config.toml
n_layer = 8
d_model = 256
n_head = 2
n_kv_head = 2
head_dim = 128
d_mlp = 1024
vocab_size = 2233
activation = "tanh_gelu"
norm = "layernorm"
norm_place = "pre"
norm_eps = 1e-05
positions = "rope"
rope_base = 100000.0
rope_fraction = 0.5
qk_norm = false
attn_scale = 0.0884
bias = "none"
tie_embeddings = false
parallel_block = true
init = "trunc"
init_std_qkv = 0.0239
init_std_o = 0.0
init_std_up = 0.0239
init_std_down = 0.0
optimizer = "adam_atan2"
lr = 0.00135
lr_mult_qkv = 0.4
lr_mult_o = 0.965
beta1 = 0.95
beta2 = 0.98
lr_head = 0.00567
grad_clip = 0.5
warmup_steps = 314
schedule = "wsd"
decay_fraction = 0.91
decay_shape = "sqrt"
final_lr_fraction = 0.0
batch_tokens = 16384
seq_len = 128
doc_mask = true
z_loss = 1e-05
train_tokens = 142100000
steps = 8674
dataset = "wikipedia_en"
MLP neurons of a small language model. Each row is named by its layer, matrix (up: input weights; down: output weights) and neuron, and shows model dimensions 0-127. Each number is 128 + 24 x the weight over its row's rms, rounded and kept within 0 to 255. Numbers have three digits each.
A block is one neuron, or neurons of one layer that tend to fire together. After each block is what it responds to, as a language model described it from the Wikipedia text at the highest values.

L2.up141:109152082096127112159105158154128132145125138129174146123131137117180095138112145101123155092120146149146138120147130139111145143108148198157157125102131117151124116116092131127104118145140097173137130153163125133124158116142142122064174156116113141124106121145082115113115149130076129149117129132112114131145117097114162146126149113087161135143136154130119140139142122075130177152109
L2.down141:141114134172160091150105136085093148146154111130133109103091120106148096121142109116128158118163126112106090112123153115131088096150121117109104115130117140149146118189115162148097120134121146121141162105119098109127137173140133097131089130143155100148135164155172097130152131157149128119136118131148136157119155118091131127102099112130151081135098116143087131097163128167121134103120
L2.up264:092153074105135148136138126160108111188193163109192144056086105094121122150140133114116118091152130157117138137178116161125145115135135144123136141133128076163129133121111083074086097158115113095100151122155134089088131107115124147110135150133131180148131107126067130086139140105100156148113167136171098091151094114094135151135125104093146162126154094131139136138168116099148145139113
L2.down264:100123138156128104127115155118115117132090108114123160176156144089142134077132157120153152077115142126119127123140139113126123138104143093134095103124139174103126117189139154154121143124178150164121096148127107136155146126110092090174115147147102092138134139122198142180130117130144153133128098113121150164108144104164133116141099122145132101121109130135137126135094117125086130142116
L2.up288:100096090107117124136142109127151125098171112104117164126078109091178121089109151110132129127132113144117112143154088149137140135124116089131167138137136079131113167159182134103153191103100121144146099143132157063130102139142099109096094116154138168115143124099152094117169154138124129080141133112128128142155116132121095158125141149147137154106144170154115120131164121116077123117146
L2.down288:103116121118133133140092091149142130104130131108168121141088118114161100127124117098143123097123124138108111115194107135114114178106136126117119142122121106129130134207157105115108160124102122126121101141140147107129114119144162108121148109121130164114104103102142143142123147130120125084132133129156134132129135108129110134133132133152132130131108143146094117110147113124000132157117
L2.up830:140110085093136138103128101134137124088140112134126154154099099119176123113142165136125084110130112128133115136155101130093158153135109143139125160124121134122147128177168135097146173093094105103144099135107154120144097111157147140103134134139108159092156150099157092093145145129136141095116127145152131135155101131115116154146103132123149163095120147108116131149139080113084139132130
L2.down830:099122101133110127118111108184140136131141130143153142132135118102156119103145131122136102103118100126118129103161118138098114143120108133121108149130125107132125133227156135121122156090114110132124097120149141100139090132126142119122119109125098130115127136110155112125129141146141144127137132115151138140136154120127115116126136132163136120109145137148103114099153104110000145137123
Mid-word vowel-consonant fragments

L2.up96:104129109114110117113133132126140097105125130089120159109105115095153160141145172093147101112169154131114134130167121142121125107102170136121165134111094138142147122158116110139116134118098150085128084175105162103175153142122142121088172167131109150132139128117107140078173132120141128095138191109150105100113097152102115123106158089131129131115150103155137180135173131133066125167128
L2.down96:126125099113138142135140140119176102094142088127132093096094144121163150177129159142102105097142113136131130091151131117119166140148125114095156126126086115118109132158126121108127149127131150081105112138128135113109114140150141119088147116126110137148116136170137132112099141128101099094107145122154145115161135115137111163122116089093145128130101164158098129135128133142081087130126
L2.up868:143098102093140094127146134134146114087126104122117112112085126119199105132091139145141103110142159142148143137137113154094120135135134154117113151131114107121130149141092114123121126150148105128154156142131160121126125144127116105103139130119134159119143123108113128113143157143113136098162163127154161110117157126115115139112141105122125115111101141167093146139129095138077212145102
L2.down868:132137136129086140165153134144148101130167123096155107128161109114094116138136130118143116097081114122148142117142145122137141126155146124141139089153117148131121138168149131126101134119118118093162076123098161180121125089136108110097120146097100155124103130130159121122124174119126087094177144147145130085139085186146139147119149150103166112142125107157136136103119117147131143144096
L2.up899:138113108081164132108121148111106152110130128122121148130128144110201160128119171135117086122088144151154133125127077138119156145094130159093119151125102089147169147143127133139134177107134145127146097163114161102148138109131100107133116130106116148120147110105142081083148108108138120144131140144128147107115104135108115133117123127122173114105109176124122125196103103150126111153101
L2.down899:095131160138096132141127178115115114134179139133106137131122135099112095136101140092139123124078140150089167131094141147120147132156115128103185150162126115120128155117145105109112144143136118110084104099096135095126104125160166191139176095096158137141158155124130084126134134125115116126121145149120136122114086138137184157111125127143148134126183128134116134071094124115177097159142
L2.up1018:142143084146081107085114119145110146094120155088088135147122107090159124120142152123219097088135123119115125108124138132083108103124171082146128137118126150110139177139101147145128136125128126118126160135119140104111100112154139112124158150153093164110096112131142128126139150145145133097147135114143085149118129141128097164157169164130125080115096173143099152128158077111091128171116
L2.down1018:140096053149084121141105115135128096121152153141130169122132151103108108118141126159124072146124135148137151181149125138109173098145093123151142157180119151119167145148138082147156157139159145085122123122141126124122140120166127128117143119188131128125147127131129100094106144124150083093105141117128138137142092111099110150117159124130138105123125113121141109143108090131137168122162
Comma after place names

L5.up109:115135127076147103140116134129095164097154102119140136151110098133114159175106208123123098113146151159120091104135121095090134133119129155075129123133169075134105122136155136110136170166121094133135134130141105152124132096157087139125107108128148162114101087143143088087120122116175146115109125147144116111079137158106156141071141113098125156136157148138085118157131127117084120137146
L5.down109:119080107119138125127138128138163125093148141136126138121156158122110127088138107135131152122087103128118153116150124127115162100106096146137136100110151143095135139119150168081096103132161088139129121104106121103134114145144123112088128152105139135148140162114138143136100119154176105133138153146105137141126077120111092086116086100120155119132131088157130108124091142135214114166113
L5.up180:169108126095112097112145136143129156126098129165159134124168140135119150104082116043159117137136105131131125100177152158108139150062116136153101122155145088126114111119111132067148123159130096130136104137167133164133153123125134152103110144136106164145126132141169114122135148130111122117121157141109140085110154129122189151118143159078114104099096145120112109139166106133110125113102
L5.down180:125103086177162110108131111120121105177146137099126098127131166119112170136143132145118159134137159116094127138147111131155110123156099119117115164101125136126149121122136157167122162100095152108113145150110107134130142145120129164126155114113125140121136113076105150107109088134079113167153109139166096106156133125198105136113117094121139165141136143101152136128109120133073130135143
L5.up306:107114115096112167138095135140137136125111106159121123131135132106122137082119100077109132126105123171134105138149152076099153193113103121134138114150118137103123160137098160116177170137133137113134140148170152139123116140118169131123126143177128117153189142117139123125107116106110139163146150128154114097111129123128135140138159111095115137106133129094125095125171163118066161117088
L5.down306:137104124184129116150107116110099124125125125128115121145114101088111134118109106169160089110131135098131088129161099104134145096176138130137165134118104134118118093179135151150098109121168121121097127150133104129123133137140141162101126165165116096101099107133125120132137136148171139154139117136122104145133170105161172141115127131142141129157136148157119144131119094108150172098147
L5.up374:130161114100113119146125097115138119113125119135127140130145125127138143114153096045108119154136109106102139134179129162117121125067167165133126124125095105148089130151124127110166112142124100107147111121126121143127143172126179138072168172149131162125120086083125111102099143091124126122139180120135194109146153110156123138126156107136160169144118131112116141136122141102114173118110
L5.down374:132134141127140146136146143104118105108090136123074098123082117136129127137193138103146132137170085125144083107068136140122108142147122081133134139096152115144119108175122151121143181102093157151070165072148145112164089100140141079128152100097089124111182143138143122117132109114130137122127107143139108156125111128130122175120153173106121134153108095168095154124126122128116111189146
Before year in dates

L5.up78:126154092077122110074102136164145141130125132097109112116116138112143125166102178125160110095123152133121152119122120132145149102127171122118127130144120126132139132170104113148125129129117169137126112139104165091148113130113091114116155157137099163140113120112098096107117157163122105136101147142150114105142127131112124123091112159106143111118088122139115130124124106131109145192115
L5.down78:118138125140130111121129136163082132118116135135171129088098093127141125182140149114128113109094141155096127153146131115131164146129169197086099159127107128151122086133102076137159155109105127121140117151118117140160164140139166129134160087129100106103177131173111102124128077091109130116142119157074147082153106143077125130122160122133127106162148125148105106129094172095159115158117
L5.up131:086167121094121141070135127113102117128134114136103087118114136058142165169127136128135112141149189123141117107147156117163120138100150143126138130149130126113131125135127126145178169047102120144146087169132124137114116110120108091115172141131130180150138081092162118058139140123118123107128134141147112111135139103132094113130131102088144095120123175114126142101113083139120164130105
L5.down131:114136162123109155116123113178102109117119122125134117096132093113113141164121182111126145127079153144125147119132152173162138115126155152141148136141147118168132121099073093127176134114130137145113071118144145131158146116102138121091104162112116123117112136144115129145118125112176131140115134144142159106183136132104180101129088124091089126115110096125130161119115151091118139154103
L5.up136:158102134079113105124146113112168091115107125105167098104108106112129195142113122099123121127143148121134133135165130163138108121141178145151137146137115140109123156123133100151122146121140102155143109178116142080136125140100128105104157139092159175075119134073139082089131119114117120162136106134124118095157118127102144133122150126152153116095124122152117147125119098140139134117124
L5.down136:126157140143123136141144131142123117146148129097163129116120130136146090128158146146098087105125158120111116127148167132121191139123106143128139082159079074127147116175097145109133128148138122131087149113136092136120157139178146111093136084122158161108173105143104158126067132118141148117144106139084159146148135165141152134121136102086159118143142150147115161091119125101079129141101
L5.up1022:090156147094122116077119131135143138132103138103106118141134120067156136122108137115143177122130105144119129086157124107135105128175166204102144122137104073127116148138092147168129110102130165129124130142125127102142107122111127164086153181127112108149118128137145138114157158151118094112162119149137087120130127089102161135104142131116125120131136128114122157142117112120122144112106
L5.down1022:087162102141112140134125138136126116088138160124108120099121093122150143149142120170127113149119144140077138139161103125165169124159085169160146116144126123128129093144121090112122120095122146121135152121158104103112162127114130103133169111152136154105169117134125130077182106161126109139130136099140078115152157118128088103116100100133148111113117116116125133094141150176113119150087
Separators after place names

L4.up771:135147131128156146106096116119137124139143166099141126139118140099153105134124136122104127121143120144097094096117068091101173145187115122118152124116150113113144153137141154130146113125120178133136161127134112130126086114121188146113149167108145134139125133123165108145126101122117139107152151125157124112117119165116114120122125101081146138120169136108098130108155119113089122107121
L4.down771:128126104139149112096140125134147184094128154132109134085101146096159085120128109133146129144112124123133133129158108136138137168109115119084159143114118146141108133141156151130122144122111121100091120123130118155102124123126103134145169136152128154149127097089109111133124140174113083164110138166121134154154151128101089116100139127157123155126156126161079089117148134128150158107169
Early word-piece continuation

L2.up207:131097111084188143164114098160136149102142137152144171125128091129157116113112126120113124143142111136073144138129118124137148139093151163150108171115138111144094143149167152126177217152129112142128108110133148117149094090144121151110125132129166146154121137095114088133167116083119181127136162149141137092144138171142106111094128142119126117129093127134112109111159098108117115115157
L2.down207:101145148137137115163147125168101141079088116133145126105148063095125109118165099097100130109130090145116109123093126115108124145096184161097135097133157112119087107191142182120183168157128102186097159150149136111106115143152140127103146145109129111110126126114119117111114099092127124122139119172113087077145134157152147151085160160128138117154150160126119107142172136141094120151146
L2.up391:104140129106091140119087102128131193113148171123105178114127122108129077150139139084093087130163093127077156110122158150080134115087159133153137167133106101170141151136174156111160180130101108136119108169136161107156089135124149162131131126110146154127148109135118113124132174091104164117137133143111130083141088169172114133107096147118147120075100129138105099175142118157090119125093
L2.down391:119155129125142140103127145133119162130132135140107146145161142088175120152137136145146148092132142140071136120125086136105142126123171128132133101081147127123082118187153157121148163118105176156104109121137111118138148125134132142129137113117108164140124121104107134116107140074138120133133162108106150126106098161132116182095124168127141120106094133120109123162132107154040112114166
L2.up457:113111123125123122117127137149119152142107142175153205109107094152134121168098113087107135142156097114092128156125166145133126112114153161186113185109130153145165191149128140153146164126137110122132146131128173116127118147140133192145139138106119136148106140112131137146120159110105097130134140115123084087115083134158125169166139134149107091142106114135110102099155113126121127137068
L2.down457:174157098126179133119103168104169105129133112085094105160156118121102147083165121146131114148102123090163116115135112109106090113117115102087146059149149104107106056195117138132138102120136137129092130127118114140100160116141130057123116123132127116128102111127172123085157123114122153134141072134156164118086159113127134097103142112152138134095151140124136120173133151159121172120123
L2.up555:097104119119140155143083086134146145106136125129156184116099096114201101121136155119172088103133106139059155102150116117095116124083158150150156173106124094136122160139108132128155182152067112129105100099170117126135103137160143105121147141147116160128123115149173092118134133129123155122156139116155114152145123123150103145113153110128126139118113181122109112128122136122091101149134
L2.down555:093109070116125106126109091138102162117120122126148157134126108100172112095143127125144119099122112161089128120151100138119140159119152145127142151126124110153113125133125135117139184117110111136098121166153128122149115123132158092092180133114116161127110117116174102118109140112136133109152119144183095119131137128100135133127127129112127134112112161144120128136153090131054135175144
Also after a verb

L5.up417:098158119100085142114156111164120140105119103140116165128067113106148096139119119132201145119134131124120120112144107126122105120112140115139116124109162129151129135113151133114109180130140137123130077123147133117094155117104143111086132109162130195116099118142143100137175122143163132087102148123134135160102117124136110102100140149138138126144104143120106096140170148125123121133107
L5.down417:157156161147089153153161155125131172118164140154110094138152117149110123109173114082110125135118115104118146133130152128142151100093126118108093124167129136094123123169159147106150063115154139069131098131144097096155105143135158156145121104105145107132163130190120097105143111163157126146112128113138154129101102093151113151083151133108139141121128164155123140160108142126124138131146
L5.up501:135186085115126143123090141148123143120114148125134169098110137140124134115136122094144151125132099129132124089166155108155118135101184152133133140104119155201147148144150155121092127090098086113118124115130149068109129130096154151129136117082127154118081074153119115105103149121094164113093141113143169152147104168136098120121117166148097159116094110115127122108140134137120154133127
L5.down501:111131106163105131099151120095152189086161116132133102136114149104158113134124152137085148126149106142097135168153078152123132134120120085122132095137124148114143146119141144135171120131157158148127132125106153143104084083157123128124163117182149155112102098078126134148149126126110093128091116087140140137104163116159129120100174117130118129171136154116122091155137081141114125121145
L5.up717:105195088132113141104138104130116189140152121154120178119102142107120115104126133118126169131078095090139139131163150168150106123139161130126110144159130114158119138157112151132098143116115112118103083114135179103126136149106123146104145147120158158112108161067103121128118185176161143130112140139132152123123140149147107186133149129162124112124087131114168143085110087108133108170120
L5.down717:141081177127143137139127118129126121091139143111125132138125137105136088183118097108140129146136098134116100141153101153111130111100116104141118125142121119153124118178141144076147126097170126140118164144108113149129100092109130118167062091142105133156145148115206131174144133109134131110117157159103097117096112134060122098117117137132108131153171127110090101168126116114172142134127
L5.up837:117129135092169146116118117136099157123134110142159128126084103129114140151106133118146154160140167144083093123099119162125069119110161108139154147116111126140113118118155134153150132158128087149107076175130126140104135112133131115116159092100135175115123102139139122111132130125115096127102124119129189125128111159140071123107119165102148070137134136126120101168162140101108143146131
L5.down837:116114124164130145164137139122103141118185131146112100133146143115125118104142135123101077106168079142110147084120121115152137083127096122091164113143137134098092122186102142106132085112120145110137145112076103125155129095088091131125149121115113126125115134173111113132146119166121126085122169108158152145103118151122164131130164112088155115120135134148114158133121133154109120158117
Word-completing final subword

L2.up153:135127123129087090175098128139133138082192101116161165130116113117107137125082123102154104120135136173110096141132095142102123110124118116087152133162123141118100139123180141102150153130132108116118096115128150155135125080121067143136106103129120169115123081124165040128133126150124126129142116113109140124112138139144118163124153155092114111082119133130098129132104123118108134169138
L2.down153:149119120174087104149101155166106141094179130109149155149125115142116120156131099147096161117135141143141149154131100103134137085135150149112186129159157113139109126105120159101127135151151156122135138143131125132095153115103127149119105103125106104159118118163165086151106134089133120135151125162073167109163123110126150115100148088093153117175124118069172114114100111103149121101107
L2.up172:139139084126148115128154077117137141120138117123111127126094098113108128139117151090127075106168160161121121103139093131148112111109133170118169158161106114119161161147096096107180158123121091107112087132122161140130116086137095105133111104129119143095167102083132079091132123144094162090147134151151145114132101131118164131113138100155127126107171132120133087105088104087096172119153
L2.down172:155140081130174140120168136099101126114093137142131121118115172142119116144088102109154127138111159158160141135153113139122128095130125125128107107146131123091111117152144105166149122156111112119123182142140137150100117127135116135132150153152091123168123120118095143109157150129114107134169126106122150129132105128120117096126130203147124124133127153140074114120159111138162084090111
L2.up177:106116071109120105125129087138172121095132125123172158189086113143188084132119144127169145106139131131091113129147088144112156179111136124097144174136130116126109169134192148127130136124115123119081116113179099122088124130124129125138131131109099175113127105111160089133128161185144114096150145154153110155135130137134105119102129130115128130112137148125118117120149119110128165129132
L2.down177:107127085090121082118121103136122110094140125106143126162102131155177106114143120150152152083138135140139119106147133145100125160121121104113138133135128108139064167169143159098142165145105115136105124154147138116120112126132138122111181124126099146121125125122156069092141150145144139129141127121167101144148168133124137158110155125110142142119138137129118099127105114132072153144119
L2.up604:118122109099095164143138130141141143121183134121129192168149116106157118150145174120152087145128123167121101107140112134133138150091120137091113160122143144144108143156147179127143166108142144127103107102158107137105149078125118106147114124121074154124144117124173064075128134168174133084154130098108152160130108138113091151135146131114119145129089149120096085156097115140136148152146
L2.down604:156132144155141121136128130119116101082126152095099149144093098134127143126105122114139131127164107141123135140106103123156135117138143137168168134137162134172116176176128169134141156108154134161140165148169115123161112139112115117168119123142119138129122129140142109162139101144129153156134148146139117129128136110077129180097177091140102081135115144157139125081114142189164170129111
Year prefix tokens

L2.up82:098170137061119186125122133144092190146136126146092129139065129134127134098133136098111116120181149142105102158163140142095137117110126135140126126154122095130091136138151107119171135080118135121106118154146130110112144086130140130103154122154121135121164078121158139127127170147139141108112113113180090122115134141137155126188160123106152120112095155154118151144150113069128187163112
L2.down82:100160126114121155113150138136130153121119128137149137154077137158065129137113153118096186113169101161115149171169132136127123115097136122142109124133101094116103114174141107158164157078133140157123137137126091082122139112123173138108110097136078156100119076122148122107126154105162183145118129072169105083134130142118152147163120119157106155111127141142153183120151109085117136134114
L2.up298:140105100113147103166129088128145137100160168141134144137106096088141116088111123096105134107109130110117113130160123129097134159162133147152113146172118090136156178147142130132164176154094133132136097166127146085130078104135143132091135147123111167125135156139149111105157119119118114088141123151154117097154119137103110181128134117170141140099121173145133121106137102108103127152166
L2.down298:131137123111111161095134103154124149111148120144155146146107111093160138117141135128151131120112128125123118113176124137126126128127147138121133129135110114137136125239164141112123145102095117141135103128125113107111108115110158139107121129111138130124115151113169111098136136105113123109142111128153107135128147106116142165124148137123112114137109150146120144130120103127009140143121
L2.up559:105141104106123108119148081139115118092142128143107130097109097090164131098148153099148100122120143121097086116160112107133112124134146117142150145132101133127167169167170137117111147138103076123125111135114132104119122107104099148120147137112139160144133120100137111087119133145097144081136097125141124128132119095147135169112164150155122128130121167129159123085155108126109141151133
L2.down559:117117096124169110120139122130135105095159125123153146139125090098180112125154156077179099088129102134107156136151079110120103153143127128082129126119124115163111145185156145093131140106092103129108097134149144156133095113151149125134140140103109145134133112098123128111135136124141109108157111134161111114149146121093148153116147185145138115124124144142122098121128069113032171155131
L2.up590:124143083107085182189124107110126128125147169125108178122094135122145096118157140091134108087139142101092132138175136138088153114150104165109200136130093140122145119162131117109142145118048133108085118153099132067144079138147135124099179119116164145104165129139136099137132161099148135121127149151153127100168117138099117160131132148171134093095107150142124133126138111133114122143085
L2.down590:159127115112118170191126113128104143106135170123128144100117116106113121124084127118147141077151093112106103153182121148116182138107083149139177131130129078127150147163144115115141157118078145138131097160131097102161107106126173128100131128125136140094142100152097133123121155097142148137133146135146102083135131149094139131142126093163072092126111172118086142106138132142141115129097
Personal name starts

L5.up220:113130107143190161137152131111131126125168159087123127136148109127134135133122132137140134096146085118082147156141129103084192119134141104137113153156151129085104205149125147143128131102114153085113109162108145122120088146108145165111140149140142107089172078150114129091095120118131128121117157133168152146172145137153108142136117126113116102111140135146130127119156120131112109160144
L5.down220:133100157099151137142133130104099157149120157134139147134143161133083132093128111091108136135150149164118110097147155155148134116138059163113148107091166108175119118139159101103074114132112119104144123092080115139124152131097126129117085114121162116128138097148091139145103125123097103152132099142124123131134097104168139131185127197177097087140140153074156098162117147150102125142117
L5.up766:135170107114119111117151114110116126122153120151131143157139124126156160111100121147139122098137115138121113109158168099095134109145139159142120096147098076148169131172131105115160132118123129085137099172109081110108142108119133155037132156144142102088187134133092137106112147154153151151132150164159091133135140130124122163142145140118141108076143109109117122146114092090132095155123
L5.down766:115077157138165082091123137148067143179140149129119116166099125154134096101096144111092119157122161128147135147141088119099133110160143154086109123125101091153133094114178082139151123103136113107103105127100113152117110134165161130150155099140123121135113084160124144160120124120139134117128113176149158134127100110157120135088141123116172114138089124122175116152100148190104129164151
L5.up774:136108129161120110118162136141134136130089114104142160114138131140115117141101147129129116125120159162096142107103119127076116062137160128111138146122172156111150144118129170122170152127089068128214169130121160108113066139120127089162160124143152113140145117093133145112100109128148152111137149165161128117142092168131149138126121122094158131132173167136144112136142098098107150131130
L5.down774:156128160110156174114160131126125104135132126117124129124178107143127206151152124128134126120086129069126091135132118109099120172150149153122160103088155095115117111137121143136143137117136141074114120125119095151139149089124170164149133125137119148093109113135166146059110146130145128136145127112103121100105123116123107143128149105115122152086082122134140081155092133118116106124132
L5.up1015:148148087116116174169129133148098115129165113086150143090115089107144118097088092140114119109166115170132119073150130155093145101142143096132167146090098117096141150156138123112105163125096122091151127151087123122124094097096117098105108154119133155118169132126187075132106121106189159144108118126172127138123137111102116141087134110157144127143145124178120107100147103099142116144113
L5.down1015:135094139131143130149141141154147147131157132108143198148121130135121192125130107079111093126089137152106120127107110127082113164116156160143087107155113161149126178081107122126135117128159129127129126153110139128125132109136128133142124113065102083073095121113163094168107111087102124145145142119126109111134120110139131133136137100139157146159130089134146094151118157112132147105132
Name-internal vowel pieces

L4.up990:096147129111148140147132130111123141149146119132132135136113128127137123138144123137166156114110091104095113122133136121112138095136148125123179166119134122118128142101153139150103170100130116127136090108143117114147117158131127126116164165118142110121110128100133100131154162143136159098093113109171119144137128102114092113117155096147126109165080114139150115088125104146134108161128
L4.down990:159094138142126091125129140141114145148149133080161182145097108144106139142117124103081151164121118163132134149100104113113144140102151081116165099154089145156113130166106109081132157116128105118117176130120135154131126081127116094087123116180121087096108130103125127161134098149125101160151137146121102141104094146149119154146141147098126122136175115130110108123159173103137162178120
Word-completing subword pieces

L4.up270:129162086104124107175083100121113081138153123118105107125125144090170123133135131149168104135111135107125134114145121147154078201067111093157135170133113123145123137128079128112134176119114159111131121122139149131131167086138124121125102133082149145108105087161146097084111139148128164106110129120148133104127157148138090148142110090097125157073105140147125127104157115139116132112100
L4.down270:125114120092156142181152163145130184130162147144139149121076117150139141131145117088139102127121133111147107110110115110128121097113106146173147150146086122127116097131156140167160097169116099179129136125142155135152121124135134090109134102180126100140115102114125145150149143109153145134105174100123104117144136156121122141102157137120116111137124135135126097136165142128062065162110
Mid-word and mid-number continuations

L4.up548:115139084071131117125152099130129143115134162151152147165079129081152141084119145135128134148155127127128113086086152128065086132103117196117173131134146083144100104145142106098172104122104110129139109127159115140150169141153099134116113148145078153135141098145163132079120132164135191103148118155145112107099166151097134101154132148136119140131118113131102111128128123081099197102141
L4.down548:125108157128161121126098169165119117150147115143097111122117093100133134105068122111171092094159167089158182150111083129123175133088117121137154159144105167073172130100137150099125158169171116101111131126123133170159082140152135111105083143087156128126117139117109087093076112106160101158163161121152150139131166146140137142150115073111132125160120155125130159098101151160154144124084
Early word-piece fragments

L5.up38:082133134107102124142113162105160157157121108133118116126096096115148111141155143078170121156124145139136124159107142103102115156092160132170153134126097134105120132127120125126113155141122119148150095115155150113115135164124130129081218124106098139162090123064142096171095140168157161132123155123150146147125130126081107166140108159124136125124105124098132120059098069103129165131122
L5.down38:140104106112182098125135127140116149126137170124123173080137162097129149100099099131140109118132130105094148157154120136124143142138117125109183089111151106159137140127093156123103107122117147079134139150130091139081145091126140131143082136119154096118134129122079198120110116123114129169117154148104094135152119114087127142102098155151138129173142116121132120116129166137143082148133
L5.up151:149131153122116108112167135128153194101119135142179142124133121101185125120125141111127152132111145094119142141131100142103147084106127128118147094118106135097103141167111091124137168130176131082129124167114118100194086106121121072111113138115126149129107153065110092136141138131132148071115149101148097141118093104137139121121181186153109104147126131145153149068106128126126132096142
L5.down151:113135114139112129151091094100126118118154108151163098156129131140124154146116085169136106121170089133147121146150095131154136147123117133118128132105098112137118089152151137121147140124124136143113131090131110137100132147116121101119131149098136142089175141127113109122122145092140128110140145133140084102141156134116105129156125110157153133118187110145159082138126167121144134097103
L5.up577:143125128098135125130137141152151156118123114134142101126133123120164130148149149073128134096144134120122145133157091130105152116132160102108184106141109144106126116128156154107124154110133096114142127159108159120135126154139149105064166126119140131145067086114119096155146140155091134078101116117139136152039122138115151143125157120173148157147133158126119129095129136133136114146134
L5.down577:133134121130144078140178146157151134137164132109179158124124120089136097136090099111126113108133115088150106145122153125108144130100120144106145086135148109132141155134121111116140123128101100073112122086111137176110131115156119127112144135169169118087154137099131108157125129098116178116151132131162071118114157155127161123097189122147096194079157124137131105130157138106071116176153
L5.up923:112148104101153123181174137108134131128169106138141145166094150144142108138101117124145124148170145084096141154125130143110160127141098101129136143127107122138130160155148088099105151152089118106112107097128149102140138101105149119143132126109122128153123133098110106145131124129125167112086095150147127159117164150172120158158144125149110152129136118168152085108150126111091144131113
L5.down923:125109128134135129156090121143158139159101110141125148115133125117112132153132155100136140140127095185127079116073138135137143119122143130106121128116109170167154104141115127128123190104094141163091195104169136125143093109168132119122132090116127141119156133122106124139178118071155142155153141155138109104137125143115106130143077111123146124118148118126144055165137153152159081141158
Mid-word completion fragments

L4.up682:096197088081152087116131098137133131160119153117142166123105124136130129124116134085135136127113161114139086141176120170122113099122180150083102166112109130145138108138135099127135165159060093093174105135115118110115102130099121121123167144143138149129096106094106108120159136137132123115122153106142101135119095116157130126128121137107136080097159144135108153135133113114122115124137
L4.down682:087106167133129079120159125115093110074086118158120159133102091127112154158139135087098135104143115166127135121139133108156140140130122157127167167140108118150092151161171091159128145108115127124138137074111125114141109112135083115116143128155098131146136128119118115135124107106095116123137156122079132111135155135140120130101113084159108069113135127151131106128102167170141113166124
Place-name pieces and separators